Weights of a small transformer language model: width 256, 7528 steps.
MLP neurons of a small language model. Each row is named by its layer, matrix (up: input weights; down: output weights) and neuron, and shows model dimensions 16-143. Each number is 200 + 20 x the weight over its row's rms, rounded and kept within 0 to 999.
After each neuron's rows, "fires before" lists the tokens most often just after its 100 highest values on Wikipedia text that the model never trained on.

L15.up12,216,238,188,183,224,199,204,191,223,215,194,261,212,210,210,196,194,207,188,202,187,184,192,198,159,222,175,196,191,202,183,207,200,179,188,193,230,203,180,227,179,193,216,168,175,199,181,205,198,175,186,192,218,219,224,216,217,161,209,214,211,209,166,178,194,193,199,208,209,206,201,225,190,177,192,195,210,204,194,176,210,230,228,189,216,187,188,183,193,219,249,227,194,208,194,199,185,201,230,192,177,211,214,199,201,197,179,230,203,205,197,198,161,201,184,218,179,168,189,188,206,227,214,204,207,215,198,195
L15.down12,201,184,231,192,246,181,227,184,193,216,190,190,198,168,205,168,153,188,222,204,187,186,185,209,187,203,182,193,183,213,185,219,198,193,237,182,205,193,184,165,198,253,212,207,217,221,206,211,188,200,206,210,160,210,237,191,194,231,222,178,233,215,190,227,208,184,175,192,155,185,220,175,184,214,219,212,210,236,184,201,214,196,166,209,195,202,236,228,196,138,177,222,178,196,209,197,224,194,170,206,213,186,227,202,176,163,196,210,189,213,212,215,192,205,185,213,175,203,175,212,199,156,202,237,194,175,236,202
fires before: " of", " in", " on"

L2.up963,202,212,240,197,233,188,185,183,222,193,179,195,207,192,165,173,201,202,174,179,197,221,193,136,214,202,220,181,214,182,206,221,184,216,204,170,206,158,224,186,230,210,223,187,196,178,214,235,219,236,213,184,236,175,215,200,206,223,213,242,184,221,202,211,235,201,229,204,172,197,198,204,169,222,203,214,219,196,178,182,213,201,162,217,186,166,183,202,201,231,196,219,167,202,192,172,181,197,212,248,207,194,209,211,187,211,191,176,205,223,186,151,177,185,161,202,189,203,235,208,191,203,203,205,193,202,179,218
L2.down963,206,204,238,195,215,208,180,181,222,192,159,212,228,208,160,196,230,208,218,184,238,193,184,160,222,201,215,218,228,170,206,188,202,203,223,195,211,191,209,214,220,182,219,173,220,178,186,175,193,186,224,150,201,179,201,213,205,221,165,219,198,212,193,199,227,232,190,196,173,263,221,194,199,233,205,188,203,188,233,169,195,202,191,230,220,210,186,217,191,251,184,249,195,212,180,186,204,226,204,183,222,196,212,213,216,223,212,189,176,164,178,189,203,178,185,228,186,201,193,193,226,203,230,146,163,200,187,199
fires before: ":", ".", "zen", "rat", "c", "ion"

L19.up594,212,210,225,175,231,219,200,201,196,210,197,216,190,205,224,227,199,259,211,198,176,186,185,232,226,159,230,197,207,174,212,172,197,215,214,227,201,203,197,166,160,191,207,188,218,208,184,207,200,162,180,181,216,201,204,179,198,216,203,210,181,207,166,192,198,221,189,193,253,177,220,195,224,184,180,228,199,215,180,169,201,195,175,212,141,208,204,195,191,197,199,238,202,204,198,179,196,146,243,208,206,226,200,232,218,221,192,216,210,215,231,205,176,190,166,200,216,189,182,228,198,221,186,222,197,184,193,220
L19.down594,209,200,209,218,250,164,198,176,200,167,207,210,214,185,196,182,160,230,157,204,228,195,200,198,206,209,197,236,182,160,220,219,187,188,216,218,185,214,208,203,224,221,238,199,202,164,176,233,202,215,190,215,203,207,210,188,205,226,186,186,173,174,184,207,195,223,191,204,206,187,157,202,174,214,192,181,224,197,165,192,227,205,205,220,195,225,208,217,202,219,173,199,191,184,200,216,193,223,228,202,224,211,258,206,226,239,196,191,167,183,202,194,191,187,230,200,225,194,204,208,200,202,190,169,166,208,196,183
fires before: ".", "8", "9", "5", "1", "3"

L15.up663,210,189,225,205,191,212,179,208,181,229,213,253,235,193,208,218,194,211,194,185,199,212,203,202,219,178,222,208,184,153,196,201,193,230,200,207,174,168,211,185,169,208,177,218,180,174,189,214,202,223,182,193,226,210,167,206,228,170,202,218,225,182,218,160,186,201,207,207,235,187,221,170,206,202,170,188,172,224,214,171,243,196,186,216,188,243,228,193,192,213,199,176,198,188,187,169,166,174,180,202,226,203,229,210,223,212,208,211,207,192,219,215,204,186,160,196,213,242,133,215,193,185,215,231,225,196,202,220
L15.down663,222,212,166,226,212,214,195,220,229,189,200,213,171,212,216,162,189,192,213,186,200,168,192,220,176,185,226,194,213,218,191,177,192,170,210,187,193,233,172,216,229,237,217,175,215,200,224,219,159,214,177,179,209,193,215,204,197,210,161,193,168,178,205,208,203,205,225,202,182,192,173,222,189,236,195,177,202,179,165,190,192,189,176,208,200,187,184,195,215,204,182,171,195,210,195,180,233,172,206,213,194,180,211,202,229,190,195,193,197,218,205,202,222,177,181,220,190,165,225,205,190,188,191,186,196,210,239,223
fires before: " |", "9", "6", "8", "1"

L2.up449,218,191,212,228,200,204,184,185,213,214,156,204,212,232,174,206,191,203,178,174,192,225,184,153,237,180,200,190,217,181,204,234,188,188,236,188,206,169,214,193,213,226,248,206,185,163,208,185,200,220,218,184,196,166,222,203,190,224,193,200,171,210,209,191,239,171,184,199,181,181,193,234,168,219,212,200,224,196,167,167,197,206,182,231,198,191,178,187,196,229,206,208,169,165,199,171,169,212,216,201,212,180,210,237,180,190,210,173,177,235,187,192,208,205,191,197,197,193,229,207,215,184,235,182,203,210,182,188
L2.down449,195,209,168,182,205,210,213,204,173,190,228,220,199,202,201,193,207,200,239,208,210,184,222,209,169,215,174,189,173,235,233,183,229,216,187,198,179,227,190,192,177,176,197,224,205,201,205,210,206,202,205,211,227,192,222,215,212,176,175,185,203,161,188,197,168,201,211,203,217,199,153,170,227,208,209,231,173,222,201,202,207,193,242,196,190,187,231,124,236,191,200,227,225,216,200,184,181,213,169,201,203,178,197,162,235,200,230,188,198,193,210,181,161,227,202,207,177,177,190,168,205,206,176,182,226,223,185,173
fires before: "nt", "ted", "ti", "na", "tor", "uel"

L2.up232,202,204,212,210,194,188,150,191,232,202,175,213,218,199,233,218,201,206,221,189,188,217,175,185,187,182,166,199,205,195,192,184,172,201,192,155,169,180,162,202,212,212,209,192,180,161,220,153,195,218,211,193,238,173,226,218,219,171,188,201,181,209,219,211,230,203,232,205,168,216,197,206,176,212,213,200,201,201,197,189,229,175,198,217,207,188,159,200,190,240,220,198,192,191,217,167,203,206,196,183,236,201,229,222,182,196,203,183,199,181,160,203,181,184,179,195,236,169,209,201,221,190,231,180,212,199,177,195
L2.down232,184,179,219,193,191,185,160,193,196,196,154,213,187,187,226,206,221,183,194,245,207,196,190,205,213,211,202,188,179,224,208,212,216,194,235,196,222,195,203,154,208,194,196,208,225,191,201,203,204,233,215,156,184,189,247,176,220,215,219,209,175,253,173,221,213,196,196,185,208,200,205,204,176,194,225,215,236,178,219,188,186,173,182,217,211,203,173,221,222,198,230,176,178,199,187,156,201,181,203,200,199,207,201,216,194,184,157,192,190,219,180,221,241,227,150,215,208,167,206,219,227,223,222,197,184,221,191,200
fires before: ":", "na", "zen", "an", "tor", "res"

L15.up0,181,182,187,209,208,192,165,181,186,188,176,198,191,222,182,218,195,235,196,172,175,228,193,192,197,210,165,210,253,172,204,181,156,209,198,189,211,194,181,215,227,226,214,212,196,189,243,190,241,220,183,199,209,201,181,178,231,194,160,187,199,188,204,177,217,173,203,193,187,195,195,209,188,193,181,181,237,208,181,217,220,203,210,218,175,215,177,179,187,191,197,171,186,177,193,185,175,213,210,179,209,232,247,220,212,202,212,161,197,240,192,204,200,194,192,184,235,166,205,204,211,222,264,198,240,211,247,198
L15.down0,216,221,221,175,215,220,214,211,198,203,209,220,199,225,213,171,220,158,205,211,192,220,227,231,174,228,225,194,191,219,176,186,155,221,246,197,159,203,232,200,191,213,206,192,176,171,206,221,200,161,174,205,181,174,192,189,207,181,215,186,190,205,162,191,191,192,210,228,212,205,205,181,190,167,161,197,192,206,243,167,194,216,219,195,174,200,195,204,207,222,170,192,205,190,159,186,225,214,183,176,211,209,187,188,208,217,175,194,220,224,207,220,199,200,200,230,209,206,205,168,195,181,235,181,191,195,174,230
fires before: " |", ".", "=", " was", " is"

L19.up1004,208,188,226,179,217,195,234,215,186,233,193,186,211,209,207,183,223,198,203,177,199,173,191,210,217,174,197,220,220,206,243,223,200,214,179,207,199,198,193,177,207,187,200,208,200,199,223,203,224,215,202,183,196,171,163,185,190,174,216,191,211,171,173,235,208,217,205,222,255,209,223,235,193,231,219,197,187,212,173,213,220,195,181,254,174,189,187,255,240,184,219,183,212,198,216,204,201,215,172,190,177,209,183,232,200,190,170,188,202,191,210,177,161,175,188,181,207,184,173,218,187,214,189,208,213,199,239,194
L19.down1004,205,212,172,203,214,168,214,178,208,200,217,175,233,232,174,177,194,250,209,211,220,184,189,193,191,218,185,202,183,206,207,193,214,178,188,236,194,204,229,234,179,211,255,169,189,184,222,191,183,209,227,222,212,162,186,193,193,228,155,207,193,209,185,203,222,198,161,213,186,181,223,211,163,206,196,188,182,222,185,198,225,212,184,190,221,176,177,234,173,202,189,192,211,201,204,201,237,206,179,211,230,189,189,189,171,222,223,202,203,202,179,171,229,172,160,214,178,245,200,205,207,242,207,193,235,193,208,195
fires before: ")", " –"

L6.up795,211,213,225,182,226,211,187,188,208,227,178,182,203,249,166,223,181,217,195,184,196,214,201,205,193,203,204,194,207,204,180,193,204,207,209,192,174,195,221,212,182,162,197,208,191,186,194,171,199,186,236,186,214,187,193,247,187,193,173,221,195,191,177,195,167,180,205,219,196,238,236,231,170,211,200,183,208,208,176,212,224,187,170,244,211,182,168,195,187,168,228,237,189,181,206,240,215,233,195,194,204,215,213,227,219,207,210,194,199,203,194,173,188,179,205,176,177,181,150,192,221,180,163,202,223,243,216,210
L6.down795,227,196,211,210,204,192,215,219,190,179,182,189,170,183,160,188,207,216,207,206,251,192,165,222,205,167,195,187,208,207,218,179,170,178,227,182,194,227,199,193,194,220,241,213,214,192,191,208,160,201,214,171,243,168,230,196,225,199,203,199,203,205,173,173,213,200,224,222,194,191,203,197,191,232,187,209,216,201,175,200,199,199,191,226,186,162,225,199,164,204,230,188,182,187,227,212,201,206,206,189,217,202,210,209,215,216,217,202,194,179,172,219,224,206,169,202,168,208,174,216,189,248,198,204,177,192,204,178
fires before: " as", " by", "ary", " in"

L2.up828,199,205,211,177,219,222,168,199,249,190,194,193,191,183,192,201,207,238,235,241,183,202,205,179,200,214,202,160,219,203,208,208,198,210,186,166,228,178,191,182,209,206,240,159,187,187,196,225,176,185,201,190,231,181,171,197,213,197,190,208,201,228,208,194,220,193,226,176,179,192,238,203,157,190,223,193,224,203,188,166,200,202,169,260,212,186,196,241,208,232,190,204,191,207,191,182,203,204,211,203,186,205,209,228,205,195,204,204,188,188,211,226,174,199,227,183,174,215,190,207,190,183,194,196,205,221,233,198
L2.down828,190,185,144,200,186,182,202,203,186,204,207,202,172,160,195,233,211,180,240,216,208,208,195,208,190,221,158,200,215,200,242,153,250,186,190,198,225,229,204,235,189,228,215,187,202,215,179,188,157,189,187,204,197,185,191,184,190,222,167,181,207,222,157,176,209,220,209,189,177,165,213,205,191,188,178,215,191,193,223,239,186,224,207,237,222,224,205,197,244,194,214,172,196,203,184,195,202,207,212,150,211,206,230,224,222,179,207,186,199,193,198,193,234,172,193,182,197,177,228,212,220,211,212,218,198,213,192,188
fires before: ".", "a", " /", "°", "an", "ion"

L6.up886,198,235,192,186,203,229,196,189,201,184,173,190,190,206,155,183,195,220,213,198,198,205,178,164,206,168,185,197,200,214,201,207,193,209,253,195,196,167,191,212,201,223,209,239,224,204,220,161,227,203,215,160,260,187,178,177,190,217,176,205,190,187,223,182,164,210,203,166,197,213,184,203,182,193,186,208,199,217,165,200,216,203,163,203,178,196,213,219,209,227,174,201,193,184,210,180,161,195,173,267,227,205,231,217,213,193,210,212,221,208,194,173,179,181,193,194,197,202,213,201,199,231,202,209,186,194,178,234
L6.down886,185,194,190,192,188,230,208,206,178,200,202,209,179,159,184,208,210,192,194,245,203,179,182,186,205,186,200,186,196,181,171,197,232,187,195,234,218,176,201,232,230,200,175,203,200,181,231,209,213,200,222,180,176,205,226,223,200,243,183,194,193,203,189,207,193,191,216,211,189,197,223,163,169,216,169,231,218,182,160,204,185,223,219,192,175,200,234,222,203,248,237,228,226,218,188,201,193,182,214,194,227,188,206,168,216,216,210,183,189,203,237,211,179,175,214,216,212,189,228,170,154,210,209,196,181,148,219,213
fires before: "as", "uki", "le", "á", "ette", "nt"

L12.up454,218,205,198,187,203,203,208,175,192,201,191,179,176,229,208,195,238,205,200,202,202,209,198,207,193,203,228,194,200,240,239,212,215,216,216,160,200,196,199,217,170,190,220,210,185,183,216,200,191,195,228,191,186,204,236,189,188,212,157,216,219,234,182,191,202,181,158,213,216,219,177,207,184,213,193,202,214,234,196,197,217,179,217,249,204,211,213,212,208,225,220,227,197,177,181,190,195,218,238,186,183,228,230,234,185,226,177,196,163,178,202,191,194,192,154,177,227,203,165,221,192,217,191,215,212,205,221,179
L12.down454,186,182,226,203,203,181,191,197,173,191,212,174,249,163,196,241,199,209,232,198,208,224,242,225,194,223,223,189,207,218,215,215,202,218,185,211,210,190,213,198,198,232,190,156,197,187,212,190,256,205,224,211,152,184,204,200,218,236,201,219,214,203,222,245,217,206,183,226,188,213,171,201,165,173,194,233,199,189,184,217,188,178,212,232,191,225,211,212,203,206,189,196,155,191,193,212,214,208,214,193,193,210,162,180,185,177,193,217,219,162,191,181,229,180,231,241,207,195,198,211,216,200,178,197,227,201,221,211
fires before: " |", " /", " (", ")", ",", "ing"

L11.up866,190,172,208,172,214,209,209,196,201,213,187,187,227,246,200,192,192,231,204,202,185,193,184,238,198,196,172,217,202,200,210,169,188,224,199,175,209,196,202,197,188,200,206,219,221,221,201,151,192,181,199,169,235,204,197,214,203,213,176,181,191,209,223,187,236,217,197,160,172,182,205,190,177,201,206,168,193,220,195,182,194,204,186,193,197,192,203,210,197,189,195,188,206,189,189,198,224,233,198,195,236,215,221,218,209,181,238,189,229,190,231,216,169,185,223,209,193,201,211,213,205,192,219,228,202,196,186,253
L11.down866,198,213,206,220,195,224,189,192,224,190,183,231,209,169,166,242,159,210,190,192,183,176,207,203,229,222,224,197,179,216,217,193,221,196,215,186,173,215,203,205,195,159,222,201,172,207,194,177,192,199,179,189,173,194,244,194,174,189,171,158,173,198,208,201,196,196,193,171,183,236,190,200,193,154,169,198,201,216,204,206,201,155,198,240,223,218,214,209,218,160,207,173,197,194,225,198,184,203,252,199,209,214,227,196,192,220,196,208,204,228,202,191,221,195,181,168,197,155,236,191,214,243,174,191,189,187,200,197
fires before: "ug", "l", "n", "2", " Ja", "ez"

L19.up266,203,210,193,188,206,231,201,212,222,227,183,197,204,213,184,214,203,219,192,168,194,209,186,168,225,202,235,161,195,177,222,190,216,235,214,165,187,161,242,165,178,182,190,184,210,217,183,196,180,191,183,178,174,205,197,195,178,181,197,211,212,205,171,175,222,192,197,248,183,177,223,220,197,202,202,221,208,191,189,192,206,229,211,201,198,189,197,201,196,247,226,195,204,184,217,217,200,208,221,214,180,175,203,180,191,191,190,174,204,178,175,216,213,210,215,178,195,217,196,201,179,192,206,215,188,219,200,185
L19.down266,186,196,179,206,207,205,180,205,199,199,188,210,219,243,192,199,197,195,187,179,220,218,188,195,183,200,156,217,195,218,188,206,191,213,181,162,188,214,226,176,211,211,216,213,237,185,201,211,188,186,176,203,217,207,198,181,191,215,187,248,169,215,211,167,179,232,193,224,191,224,178,179,196,192,190,197,168,209,185,219,211,183,233,247,225,236,211,227,194,225,153,216,205,216,196,232,165,207,165,207,184,218,192,206,227,184,202,209,223,250,176,230,237,182,207,203,198,175,209,192,209,213,200,191,167,180,215,194
fires before: " |", "%", ".", " ("

L19.up357,219,234,220,192,222,152,226,178,214,221,180,183,205,181,199,208,210,220,205,215,190,204,184,209,183,173,219,206,199,224,210,198,205,195,184,204,180,227,190,194,220,219,249,188,191,223,214,210,208,194,232,171,204,194,188,141,203,200,208,212,225,192,186,179,200,165,208,233,202,204,180,211,196,245,213,183,225,229,173,168,219,129,190,244,179,184,183,227,191,177,200,195,184,184,192,163,213,194,198,180,211,207,216,215,215,206,168,186,207,151,181,152,171,203,185,196,190,225,191,208,187,201,205,190,223,207,208,200
L19.down357,219,171,180,230,213,218,207,193,218,174,186,204,177,176,211,223,194,224,191,176,182,212,185,196,196,238,206,195,208,216,204,198,208,193,220,212,225,203,203,211,189,230,219,174,239,219,152,194,132,220,226,198,174,166,185,202,193,186,200,216,212,185,209,235,205,189,187,175,178,184,177,209,201,193,179,201,233,222,201,227,212,179,188,220,220,228,200,193,201,177,207,241,223,200,178,197,199,222,189,202,185,180,191,189,196,236,200,254,203,210,189,210,205,180,198,178,199,211,195,233,236,201,194,195,222,185,191,225
fires before: ")", ".", " ft"

L19.up145,204,229,214,191,219,185,194,197,207,173,190,224,192,208,205,209,199,183,209,162,202,225,169,192,186,173,180,218,209,211,217,203,191,195,207,193,192,215,205,246,235,238,214,189,201,195,200,200,205,174,219,172,218,180,214,179,205,210,208,202,191,159,198,222,215,170,199,203,220,171,198,190,172,243,197,186,189,247,178,213,228,177,165,190,239,228,193,212,202,176,204,200,205,166,216,207,169,234,192,206,218,187,188,225,183,219,206,186,199,184,176,186,197,222,211,176,199,195,222,186,204,243,241,181,210,171,212,207
L19.down145,217,187,218,200,194,193,186,198,178,209,209,162,232,224,196,196,210,155,229,213,194,225,215,225,214,171,196,171,224,181,208,206,178,229,228,199,225,186,205,175,189,190,177,233,229,203,186,222,189,153,158,201,177,235,172,170,188,186,170,207,212,202,198,194,213,178,206,229,188,198,168,207,177,218,223,214,211,185,181,181,245,196,192,185,198,207,202,185,159,194,198,205,227,178,185,180,194,169,211,212,227,220,162,235,210,196,209,207,225,207,226,221,205,205,170,194,218,207,190,241,198,195,192,214,200,176,192,212
fires before: " |", ",", "–", "|"